Weights of a small GPT-style language model, trained from scratch on English Wikipedia: 6 heads of 64, tied embeddings.
MLP neurons of a small language model. Each row is named by its layer, matrix (up: input weights) and neuron, and shows model dimensions 240-335. Each number is 500 + 50 x the weight over its row's rms, rounded and kept within 0 to 999. Numbers have three digits each.
Before each neuron's rows, "fires in" lists the words (lower case) most often at its 100 highest values on Wikipedia text that the model never trained on. A number after a token or word is its count.

fires in: "s" 70
L4.up1338:429438440486419505538624475430458530592541543537572512450491352485491527457516466537483461470487452526524544484480506486527582473497576548514595498507516446452560542500539507450507593483470570521556567519424475490459513478531487498475448505525423471437466496524556458477608547540439404462

fires in: "on" 18, "under" 15, "general" 15, "votes" 11, "submission" 7
L3.up514:500514517545436472489599527523541562533562468571499489542422442524482577470488464467510435504490518541443555556504574629569487512576600560559463477449539394483493536460557412441463585523444406503436494570472481510505480521478487537454485506549495455398459460539512538528450571558517468431

fires in: "9" 21, "7" 14, "8" 7, "6" 7, "1" 6, "4" 4
L4.up1393:467483571620566579545576468538484579379590505470507494505511459475498553469523492454510484558506441496510439514476500433467513418459420542441353511569560443501533516585538561440446484514497563590450465576455547472473546544398516499501497481488575516473528458365516429515485478441519525520

fires in: "one" 29, "two" 12, "million" 10, "each" 4, "of" 4, "three" 4
L4.up448:465473478542511536516503460509511524486412562523551540513572392503488609499506445492461510522527499484443543518517510483440560514548525478503447524566535515482579507504466497509424450517468506503475487519443494487635422548529519439485638467476425567550453570529668504512528499532516441507

fires in: "to" 20, "at" 8, "joined" 7, "then" 5, "now" 5, "would" 5
L3.up1293:547428440556408562573538497500464489453535400603393568540542512501513554411530464435472414434527466511596396535448471507450496566417479596530460550428523511556540519564500524607480462449538498508473501529455534554475524610449529524483449499494464450576611408475415602482489514416553533450

fires in: "000" 47, "1800" 4, "2026" 4
L13.up495:505553501510430593471550505511477439585355553498407501510533539440432485453415421461523562500456524549375509535496456569537491459473529499509525502409447409523545579587544467490363618623413541549516517519423489504534394515468467514475443548514572637501581486490478478475441561541498529548

fires in: "that" 33, "which" 14, "where" 10, "this" 4
L8.up1189:461527510428424633478510468507549494528488523517521533562487391510528575460508520435474463518539522604508514503386408527477551483504444478548522543479438466496556487651494632489492478521431502515488489467478491509522482528572542474476421433499434471446524568405541543496441496500459460495

fires in: "would" 19, "had" 16, "announced" 11, "released" 6, "told" 5
L3.up483:475486503565449651500559509437476518475616482581465531426490536467475521459426369564528570460501509442456555546337486506432464557499455470552474526513549427457505458517407525544442505438505435427441505568476487532457436525568555467524485508511492507528540453588493532580474446523410530566

fires in: "and" 26, "which" 24
L3.up498:512462509453515558455456416563529487450436507568516518494516490474478536582438472552552692547452414435468427586449426535565454443532586442495507536554488475486490533553511520584472554536512484590439497461647526595484521451509522554432468505480424443528535466478445569501489509479516451528

fires in: "s" 100
L4.up313:537498500507360434444531500509402495566527635484453504504415402417508499435511529495521414535489477449538530578555528476479511487602526492491471480508483443394534489439535527507519476468486492509445575444488445491448477519554523478553413586539438485478457516610461525455544526625507474485

fires in: "s" 45, "two" 11, "other" 6, "t" 6, "most" 6
L8.up160:440473544539460417552542614375433451516452498601517528488463414400516487508434455532461437580499455498452544605558464454472568541513538500572549374487501382447502461448479495547494471486524453540470557551517505506508521518545537507561476584555477491513486615586512463442543493591517481482

fires in: "school" 26, "general" 9, "company" 5, "college" 5, "class" 4, "hotel" 4
L3.up182:497504389521469461518493520474440489550559546553508524505506437483460565534598528481481507495501481451402487509511497521602615569530578582539431472451479453507542510581595551484523531526545541464533483507561543507549484594436551421468616447493439458555485530546525394435515547526545551556

fires in: "s" 100
L4.up711:443524433578411431494603532448441565606451505399515503540431460494545462462469474536519527486555514489466512615503510433531479401570526605496509610488548491458532514574550550476504489542488463468413568459512466447467473534502508461458439504481509480522462608518468542496546537579434521463

fires in: "all" 28, "these" 13, "united" 10, "million" 5, "first" 5
L3.up1144:513526625542544504565522446464558479516460504455453512445495520592512587460485449468557495523527558526538445517533472480534423471644437477498492496482458459503527417550461529616536411533495518434510480417503498414575492547482526489521521455465490557549552600443469503497514507520490535566

fires in: "a" 80, "abu" 4
L4.up1038:467439446453454426466514549526429578524513517498557482437536415480475517479486464506483502603425491549555527451464539506627577539589511425560540467607518481482567511556522555464508475448541559439503503523528544521463531588470579457490488501498496447565494463475515468600563524546548490475

fires in: "to" 32, "for" 8, "of" 8, "marion" 4
L4.up1308:478483594564497619497538466492578517427421507463499526650452564524449586432520582492547476500496569572435539498419533458460449448526478496523459507487462520502499460595532554464436531471461506452558480513483507463497648497522519509415429569519542523447449523475554510485499447471536633581

fires in: "one" 56, "record" 8, "two" 6, "singles" 4
L3.up1341:478384449519513529534506537538482439569481493498542527537571493451500631482483424462427524504515516458514506517475501425443513530558573442486550469527439501480504531464440511621441503504443389457487498487449540526597526534538519517497516466509527538462532495454567498489579507601492404468

fires in: "and" 30, "to" 28, "or" 10, "a" 7, "than" 6, "not" 5
L8.up1020:541453520484490516620528490534627489554570492596509631614428436527526546427437519567434511508474498472560448523499489466437439446532452472543461539507526380505514549449535546505520407531474474362377454484433502525519603547468514410527455576482489602480603592494486460537523474596595480504

fires in: "and" 42, "top" 11, "to" 9, "bottom" 4, "ultratop" 4
L3.up570:544503418530468512470553578501462594505579589534479503486503557514462507510574447484466473549449483550533457497512434454551535502568427517492551486494533532464581526534462507543546458506526434498465516609485519516500603449462482480456592458492520613534531522548596462444467455607544579507

fires in: "in" 33, "however" 13, "on" 10, "when" 7, "while" 5
L3.up372:470511519569526567461469555537438374488494488499495545532495422548463552442532525515473594495488625475470520546424478481553437504588562438474587500541443545446513514561450576507462469485459470452498463480534508498435545621505540449470423554465547609521476587536554481549527537423505493615

fires in: "to" 24, "by" 18, "of" 9, "in" 8, "for" 6
L8.up1518:444460485486469478556491597432574501606561480533458497475424458458514522534512517533448575371524608558523581477436573553501499567514580524557555491406523498496494497522430517490468523476469503536425445529495461506501494548552539476522436543599460601472481476553574562492509505451558530591

fires in: "s" 52, "same" 13, "own" 8
L4.up892:425495484477494491510573566414467481495610574557464507553394442468486446408598389420567460499475534498468546585508419522543544507548540512519398414505514483442491560473496525469488493451517546544528602512491441583528519514497516477523492430525489455471481535552494521379567538612494502505

fires in: "known" 30, "so" 16, "such" 12
L3.up1497:502479560473488431538488561558606556439439508441507565502561500549488586481489454520572532442440514514537526496425466460593448505508529486505513514453484463503596552528565504489481475551531465450441479438463542588531581485538499452382470465486577541560577491566486526514469534561533477527

fires in: "of" 18, "would" 14, "to" 10, "may" 7, "could" 6, "told" 6
L4.up26:614411575440394527526583464457545501442495497508466524467473532496538486396542448518525555548418501517442470538405473466444389539492529540542429557485542443453479470579501602577454505537483489551417558504507495471497586502491529484415510594442547500526595564522421545490464552513542532561

fires in: "best" 16, "only" 14, "final" 9, "total" 7, "most" 6, "average" 6
L3.up1105:452432538485519468433520429510546592584500596487493537472426387527492544531508551560604498447418504493501478551489493422540449503560624504492530520538471498512453599542492542548487471494529509473474572515523458445444519466599508505523569521523431517448495517550596438508540532495488581552

fires in: "of" 40, "over" 5, "other" 5, "more" 4
L8.up544:458503479535564471646555433462620521519522540515458514486521463380580482467470451547472493474539547517464566504521431478508531388488425522498480467516438537513475556523436434547539451462536489502494510542450501473504538498473521459586488533531429576517514520525565551478402527492463408421

fires in: "9" 24, "94" 9, "90" 6, "98" 5, "apps" 4, "8" 4
L4.up652:507420565483488562524615440543515534464562476451534495555526468456466670470459409468541503459541454523446490552487452511453443500495469575485390489498521455491583534548413547482452529528507557614454559542465459499443530459460575511514429484531502445381459532402427528553482491481540487539

fires in: "and" 30, "or" 26, "so" 6, "a" 5
L3.up217:495391420535477461466527444563476602484581544461391522460586449521452525511485381494420481472500568597560447460473422520472510405488529493543483563634541535497561573594591530535494455519525456416473496540511573557511438540575529378505535563483498575595584479533545502499459491592576522552

fires in: "only" 16, "and" 11, "most" 8, "first" 8, "just" 7, "to" 6
L4.up42:537420517557347547571587514521506501493515459540428572444470429519523553403402490481422524510485469480419425577497419585438460464554487491524474488529535449472498598552418589543502473557539425468494454539563534573412488543494531445521513504449451573596510565432418533587581467490531494472

fires in: "after" 59, "over" 5, "followed" 5, "order" 4, "before" 4, "with" 4
L3.up1240:375447540544563534647567589377475513504591459500545539513403512486489530459497502528567550560515527496496567521496455538576513517497506544513513478510432468456528514535451548439566594489572432529422497495476550384410528504481494443454394505501579511524535459588468577508398504449437607545

fires in: "2" 24, "3" 13, "4" 6, "6" 6, "35" 4
L8.up329:520566565508503534434532432651434598441552569499459488482495408521491438508498441452491453470476490568556512495397473389496422592428434504501509524483495483508538492565552498609447581662420529527552461497451588434544484443497513489443414487440494470476432481507438546492497417484536503566

fires in: "it" 50, "zone" 7, "one" 7, "this" 4, "as" 4, "each" 4
L4.up416:467451483553518593416499493463545549496490597542576524473529377520488521435588432425439489522565559407459567603471442418544424547599478378443533525580559451457590474496497528461551575486413452536388491454550501488502513515518538440510552479509541530493499470490553441494459556537485410507

fires in: "s" 98
L4.up1080:542481425491411432428570487487544542481507644564487504574394361405471524435497485524528484579513434532476507547542505516520609583582423411542490456509528408393562505476547579524459441492508532497533593551400427539499464508565513469460426522519484493452451511628574495519592548608509438483

fires in: "than" 20, "she" 9, "he" 9, "they" 8, "and" 6
L4.up154:466418544511433570524551473431520397488574482498535537478461414474473591455435562538508540476500557558473500488475495560525544530476564530528534481506420434489396517477495479632434560478453552435474457556462490465456553587447549465512565546479466565559526585541545521529526485534483469595

fires in: "in" 33, "on" 14, "from" 12, "of" 8
L13.up855:485475514575412484437660614503455559534424552491484456460635474556515505465517488446535552507442553528512494402474488469489495508454425519456541430446507499566505528455587634425532505485499511487481487513584523549505473523531561521470449521488531578485443463590606487469446456482551494502

fires in: "he" 28, "it" 14, "she" 7, "this" 6
L3.up876:481570453504445481440419467602508475503608489428561498487450472543492525493553347468552509428474477450509523541454548437558437530490513562495524464513568411432508491547546542474364530472393472532428506465416440559567601512439512454484508498549551500409516447566458496488468532562441475503

fires in: "of" 35, "other" 7, "few" 5, "those" 4, "100" 4, "some" 4
L8.up612:508459580496509472532632423482483479525439611448430504512500465445482534472498433517546435543488475463450522413457468461438554459474489406479478522439464480460505532527550505570546557524525524494556504490446502491557380558471512466515525473474503542497486552570453542537505522609529473469

fires in: "000" 58, "million" 9, "0" 9
L8.up318:588482615547435432511516511432463493494421456613469482492585543453585492466386549481548563541533553562481482436515517485482467533539513528450464464452513463491510556454529551528486465573451519526509494527531488538585514625420526522563462460487439525482449515515491479430474512507542471545

fires in: "of" 47, "from" 14, "to" 10, "new" 8, "the" 6, "into" 5
L8.up810:442460520506523519529510552462522601505394521604446561556437528532532519497499557434500544559537541483486465484516474487460531455471444432489603442536523493480552460475540433452487547513514501406534487452548493493460515508437531427511432436477641527517530484558499460456425484432528584531

fires in: "since" 19, "when" 19, "by" 10, "to" 7, "while" 6
L8.up860:481456505507483509582584527527491499530572516487520542465455489446531522504530400520557493432612538442483541574425532485520521460585492500479514513466504450504495500582495545553384580499527442445469488475551535514441489635506559500505457594569634475455581551502564529506460501509465477531

fires in: "most" 23, "only" 16, "more" 7, "one" 7
L3.up947:439440428596514492484554481477431479504544524497436531396546454513508544370492473489505452444496520499477549587496499433548466591605481452466508504562471450437523532528533518591574473508484542391385583435463523526458480613551490452533552491462455510444467396516496489545507584519530484514

fires in: "a" 41, "on" 12, "order" 6, "an" 6
L3.up857:568424565474544423585506492457491533537590492430478529484511336481490539471594421384532460545532530535485488523523465528436551523455441443497458470567544472508577540516483689501508560510591478498526499539546486466553511532502535446480496466479457571503442527423517524530483459477451581510

fires in: "before" 37, "until" 15, "after" 10, "but" 8, "however" 6, "office" 5
L4.up747:451516486628525499508473569496445558435607508402489512437511476454465585492545533531524521542559567526515512478527517450535462524518537492611546432577472445470564467523485537477547490463445455414397477492488509448435510563523526494501395499554586565486549448575563519514456489477453561500

fires in: "000" 54, "00" 17, "100" 7, "1800" 4
L13.up1422:553539410539399486614511528459465509522425503407435522447549438404537467454466558531489460449517520481507509496436443442405472495495606517419496481512426458509405550566516576489411448629446562560418566526430460485570476488501462523508520546575515601422490480542508477466523598537540446467

fires in: "that" 23, "what" 18, "who" 11, "which" 6, "how" 5, "clause" 5
L4.up518:497508527476473609465479457573494539459484547441633505559462537483474564532554568521463513444479535591487521521422543453465456531582503524577588477487498595444550472521539610557395604533441494422470525447575505491493487546499502496443439563515530515475519518469470474510460492452503508520

fires in: "and" 69, "or" 17, "his" 4, "its" 4
L8.up346:516475513551506483562544510526517468414538442476455518460513539566488565444498444533530555494468527440524445555512499493566422500468446599537519599514512416479627597455481490668497606634493456461367476492484551576473474585479528497504413590484462492511509514522488600466541533478581459500